Part of a small language model's weights.
Size: width 384, vocabulary 8192.
Architecture: LayerNorm before each block, biases, tied embeddings.
Training: a variant of Adam for these matrices, 711M tokens, 5422 steps.
MLP neurons of a small language model. Each row is named by its layer, matrix (up: input weights) and neuron, and shows model dimensions 192-319. Each number is 500 + 50 x the weight over its row's rms, rounded and kept within 0 to 999. Numbers have three digits each.
After each neuron's rows, "fires after" lists the tokens most often just before its 100 highest values on Wikipedia text that the model never trained on.

L8.up968:548469490475505473472567515451498469468532530456531467465521519525463429467562519518456520493485510559524463496385491517533525487426457517452485489478551519469438502435504549431523506483504476467495484426450494461638560465498507481483538525505468493551414523438496428506444471449507470524457554433482461530448451393525471548436461550411513542444525598478533565427587547536524584532500
fires after: " ", " |", " on", " –"

L3.up655:485520456442489486487543555467516477589518527501504454512524500408501435546556520544435526369574483529519508438419452494508495638577516426559456405498508656607485503582496576500464443485543429401509530552362564475504494607474452515514470488496511405555565480437446543447409536549516510470468539537477491552482532477505495482530471418544487546558511464468444551476568471556382503502549
fires after: " ", "\n", "0", "2", "1"

L3.up1346:556529504484531479520505449479573505540467541502536545447522522462469439521497554448497452474486477491488458508518593482438467579485605478484467589441482533470435451528501468443571517451528420418489512505539557475434537459490422473423425441522511466541564520478472529448447584519488560439535481441589467529454493534454490532508498490498551504532509487575471538437526463474446562669455
fires after: "0", "1", "9", "2", "3", "8"

L4.up207:523499420475539481506529470490488463504493524520513547499519524487461524517529454464468441403532513511492481499478500475494477508435509449518445552544425498440494489568571447396517560526557501407478515443482499410432474575487444507486456516497417478549478515497500568606473637589457596500523461441523498655502502564519452571470500444441511427540537572586522538468573506484459471559437
fires after: "0", "1", "2", "9", "6"

L4.up1253:544479472540505456446571524486493496541562570512451466435467568464441417516517523512478432503477436528492510537478467502554485535577616441536540558532456491477450534526561437395509431497583591513481505493489469481494470530463450503511516453455439499528536596527437553487521628488481553440405431427485490520471497610540560524463466587551559487525520495520554602497506491559459550587565
fires after: " the", "0", " The", "The", "2"

L3.up255:447521569506446439519552523496477529543525511500536506478508474445416479549487483473371571439505549457511488505489451507431469542488484608459490488517472517451490504461530518453552471467617577493484445493470428404713511564496439469502575440457482508621473460411490554505578538511448437575542494492517389518505481529539518463678489539432517524505502499577497486520510550629566512508417
fires after: ":", " |", " "

L3.up1351:519491476554499467562465479527607468580507533478540456429476476534462426539582530542470499404517461415515478501478443466513467552599516525517476487512546530430515441615536481594543411580516545537514446515448358399515384563543509460530507424546540442556568487467516512477525447488577584481464489517445481535496492527595530554518466502541496463599516580497493530569545500609489517485477
fires after: " |", " ", "1", "|"

L3.up447:447479474533607494449544434540570483530566552513567485547438568452438525493470450504497484483466503530494529511403492492575494548531544456534582523414520567482505566449544451573527456616538524335525534486446416481517511483493513561485500484522630505493496476480426496494531473449437502577484570549473465440481566538552472424499453504444393507492515572500399567580576471502486482519502
fires after: ",", " in", "In", " In"

L8.up906:404490539489467467498458567495507483594540469453472510486494495490524549395493486571545468414433524520474405508524536476423485496560496485479425529443534486444478490515500493478576443621494481504581569566506381430496425517431594563518579588429547482514527533449471516571443517504453463419458530471375418484458441545505555561447453529591549465497416476493524556517541463511485480512549
fires after: " a", " to", " an", " de", " at", "1"

L4.up162:593606563587439477489584565448524541589446525506558479410485543546410485380491520500593521509397558541456478539510475527507526446466403434427450503420498547470481597509523480513511588595525465379535445444516388495515476464431538570534487554504520449524399572483455465461444612488507455466440599496522451550401532451557516568438490473493475458463556517493500447609535607510469512582478
fires after: " in", "In", ":", " on", " was", " –"

L4.up543:504486429526497495495569528528533524527531574492430460455480520508551548489532543475529444480490498500485466502446390475478465454489509500556546431428432470367500531548479449563519476556476598581531490579504364537595467520509497532482540445498496560470522414414503498497585493457529489404543516492470383478500520525548497504532498562540564503527583471544469475618565501541475534454425
fires after: " was", ",", " |", " to", " and"

L8.up237:499472503565545465530607517514588541548503505407523417355499495440595503514556510509480478568450524515513487515483464514491515506631492473427532556499503534493489505594490451533612484592545506355465526464444441449496384522460511562518533480505542469485462590539473544511506596513433436514452518413427539479469497490489517618461525519463484522503433500642579524532559522514470422534479
fires after: " the", " at", " a", " At"

L4.up845:557529437511573502518488500482483550509568506467484488484530448405471474480518511495440469532562543524533566504352568464476462591569549504540491475427527492498517489635582478529478419512568526399525509474465457534532456511572579454499458447520563599558479605466455492484413543524462504574535562592497452444502529342544518480423456490612496472523449532543422567431517478508506563455516
fires after: "2", "\n", "www", " Website"

L8.up92:483503556494540442489611480535440493432462528447502542603485489455550377553483481503475558438521464485466573543398567500517541596496462480465547491510539525582493727530502544516531449446567475495594517569503518459546458513533465586461506594526463497543575484483395569426503508472524505518482537559527614520531470503505533479470465465529428455480488516465440570559555525508430571515502
fires after: "\n", " ", "|", "1", "2"

L3.up208:502514527518534492512526462454479480450470398434420594494428550538474596585450538513617409536371542560414504522463470521443538500494508559563439453425595481490562484535500490576488535507497527449543588466480495520553453480367471552516572491501502505463473448462507504491494510463501485523523544531421479537555561516529514569517527493405434574427490512529656489530475495498465477435471
fires after: " is", ",", " was", " (", " ", " been"

L4.up17:517419456433606507591507472517541578490476470495577461400451457471513540442529435398543363438485559495491490454472446539450552417553559450592476512434551515447463634561493397515526472523534460399547468472494439484486454436495493478516553510577482428470519467412497412548451495472485562457421510509573454557478464495509513542437525576438541553498541550500510654471646494511493493621402
fires after: " the", " a", ",", " in", "==", "th"

L8.up1005:509438413458494470413398486489536430557463483509518482512482501556503436455422452492514521419597472458589467513546485500520417613450537443471458437467545568469533562578548423484539507502527504610535552586439500448567536553433423572552455521575503528494511468545449496580475508480472667556512578487493515526526492495566539494546498513445406495584561503470406477466499491515439479474371
fires after: " he", " she", " He", " it", " It", " who"

L8.up381:479546498446553475524506498480600504487593512441572549565449468476483452451499595390450608538441491464528422501454537567518531512484439493556517503474549422487489537608449490459606514532432428405512480457518376491462393494616505462504555527450412423488423596406521521485475481521478467427485483464471486577498527581446502462436522551407527481484488586462461539471497552513400515506518
fires after: " in", "0", " of"

L4.up1524:482577513544541513518537447498553523516554540481444439483541503483509477420519482592522519428398489552508464510462499500563455510615485452502348431477512549459584513519518540426517476478530526470474481572450530438554439545525536542593543510479475551547481564528476602512473403383557424544449587491446408449435499442522425481520485491531507435474567552555499616501606425479464595511453
fires after: " ", " |", " the", "-"

L3.up539:525510490519584484421504423632571548589499569513490506499566585466430496462585463475388427497606473478525566547534499459456509581498493367485555515461441570493472662552594512528482579531614501387545379471467558472509430478517495500507431472488549505536539534468460505499496528500587462521383482476546494537451543546548509489549536433493493490440504521527389538475522463507357463453479
fires after: " on", " the", " in", "On", "In", " In"

L8.up661:484508429454435465381563423417539500572482481459477474436495515444474501468470514513438500452556491574489446479527453472482424532455499507431512504535618504454513531537476543484516542434453506582560499531464429465563550544488526609502566432477467422500592485520557412569550502472444600506505518502359500513495476412482573470490526542542500487461491540524538533500480421527450537402500
fires after: " he", " has", " I", " had", " He", "I"

L8.up1232:541519487558584485522524414546482464528478532391465503450471514539546462546558523498501523464533439517432533516505531493553480487560473499538509443315520504473482574463580503566601515490581505485515481513535378536569426490576558559513497507546574453560509531499467509533528495591499588500564547557455465507502558545534477553484514409505503436431519522455489527617556453526448501457459
fires after: "0", "1", "2", "5"

L8.up979:447475455492475447400498498459414486426488527455422549456440446423526516455539459530520468494401428475453446502467557562462474499412487534475453448424476549358509495425572468481517567454413495463547620576453507482517461482456542549581578575476459468474421457441535465645455485470547517540499546581427497545496487510450527541510579583527530515524509543506533598492569509528436500501497
fires after: " a", ",", "2", "1"

L8.up843:508545536569464470538543542513525458540491634475501510409422534512550484386500486456585509426410481511449513531491505546518465474575452430457515543547476611454457545503572487470490503539433496433486389426492463507470417543479544516573499564466459465511534555540507536508584552427458510610471504540436513503494571509576525588565520509447512434529547504491467517439502432559510426443562
fires after: " in", " In", " at", " the"

L4.up1017:418560460474532474485545457556507509416380508485391549424490581469485456537552547435496486508363474518593472535479369528476522494420472551497511547401505487368552565508535478491421475488631614522470457471480487458527463477420471497554573426462524559504495447489535450502656430506481501425442599535474438500530532514543563536472492594496489543481591506527571514567515579524481482564393
fires after: ",", "),", " Japanese", " a", "7", "4"

L8.up826:469479477563552495461410474466494541534487540463492451514535593446474545484661572523509581507442593514523534497405504450557520463455567487497443529450438434414454503509545507418572494524461558522528464423468455495614494483491435485452440523652626503532450451429445504590525446516496530558477528555442517463489548517562445487514544587437424506644497558586501536509635493545514575495498
fires after: " |", "2", "4", " moved", " ", "5"

L4.up397:478503495502516492452426521550600541451540507520494410496514495494466359514556549596479475391424473492466479512487611443502479505622462523547497470477540530477444546601588550532499455481546484499499476468495492449516413577531429490520471470529582500549515555553475499530475505485520570499480540567480505458472529492530519568428449458496483402494445487535439491477560479581478504430514
fires after: "\n", "2", "|", "1", " Silver"

L13.up1310:563589554561547514525498410392524575559435548444455492482447526547520454587440559673594525523558556408443514536509513474455453467520483571519429560483571541474567484566492469471488449513560453553533490531461500496468413491481468509489485488572581455495506577510512489429487455438532562457529475500452464477490633576506575544506528531458461535458466431469480484607529498492488435515461
fires after: " ", " (", "1"

L3.up13:477557457501443468489546478512507490439500578492496518451585510498477492508522426511414476445518572548491473502436411445445553593438568518543467560515383487399467465528550569462453546372571495492540501612386559438465514575518455458464485323486453421532484368504398527499410534595508524513498482495540456627440470548471488524501586518531552532521487513522550535457507480578490531586437
fires after: "0", "9", "5", "1", "7", "4"

L8.up910:559586416449536481598485490513503485516449457403521542534458503486587485426582481435517506542558459503463500533418499463569522521585540548569470470490552561541465577516586517597535364475524421503549549595507492536600479410508546555454403486515480520545492566454403542508428516531512466342533483459494504490520478508441519488439420454554477528560570501464547526466546502508508512474475
fires after: "1", "2", "3", "8", "4"

L8.up163:586545444454515455465567493546495494502471475464463557525491556517476501436531519534577577510407497490500479484479424629547447437445498576451414402437617528404492447481432465391437447486575519489536396534532470476579534475476502606572531447478525481506530489474530464443553478473528519473453574474490436512499471444554515446547458488444529490519551597432490569485586439533529558425485
fires after: " ", " |", ",", "1"

L4.up494:514438546499656482579485486470505456541523459435551524488436503493575499475521478474502479535580477587574617526465430466478490557491495559526421446423468570536514579535521573459544519485551546390543597386563442500500539521467426486453550514598382412453523431444568442475406491434465504471456617553469526497579582486641441507548492536428479537532500566423536517480579510504411556447507
fires after: " is", " =", "\n", " a", " in", " was"

L4.up990:442572524486518471538466407614539507559531570523540448444444502507583484488512447413561433470559512524529571549472586497524524575536550502528494486501485643525472487546483476530532563518577475374537532474524513453492549462592423548483431510567411454355536502449488540482449518473514490532439498466500490517473622532564431510478564468492514464490522667677449583504485413526372523586519
fires after: " the", " Civil", " in", " Greek"

L8.up1228:493534480497505496528517495534571507590518493445443617499491528444482516476511617498541571461458477530400465496461517494481434477546519437520491457439488450435506510535462421498541507582506517527523396526509466457495486457489517537427499500476422414560518495426545592594557475527531393347477604469469447480493546474536467420446500518464550482491477481505506535552550507530424560520506
fires after: ",", " of", " in", " to"

L3.up311:503561463616500525475574374497514516425505570523465536472473585494469461477506518492569589411435529449442504534404574481513454473468517485509492524397526556475449471504614428523535429491544472511517440543452495469499536402517508541554523551608423471554515494473458573419508588539554479452521557504510431534498509499487557430463497458488487478483471456528471518494564399495490473601503
fires after: "\n", "0", "|", "2", ",", "7"

L8.up162:485543412436473467533487531598486514465536470446423549451462474511577443486490540541465492516539476495447467485525473536517502437520475555485519502602528489394495488520502558477541517487536520501521501524463349489492492474420466484490499506581449495457510575491573453499565485514441579542499573463566417516575468469531519435540504561407550500457556584507514392473463457495509519429515
fires after: " ", "1", " |", "0", "5"

L8.up744:559456504494528469542500481529492492503379484477531499484385500477514489509567601480583570448519508497516439473587491509542512531574478555448463471502494525497460466529439525438557490553492549568464478547567410472529522516467504435515506500568570519588482540491404534578550518537540477578541613569495458453504556508597554551482404498485487406405570534526523552542563362567435505442494
fires after: "1", "2", "3", "4", " |", "7"

L4.up16:454515437500534481502504506523479466471470400545379575525396463450495521539516489395587509544480471593557512489491421505454536477448616538535462487494505478352506605553522521518532433492549533384490602529495440494527469519470472484519578418620524474503505425433561483570446491402458481522461599567503485530527580529574458462501541519489539596550576540467566542460571558509436555518450
fires after: " is", " was", " (", ",", " a", " "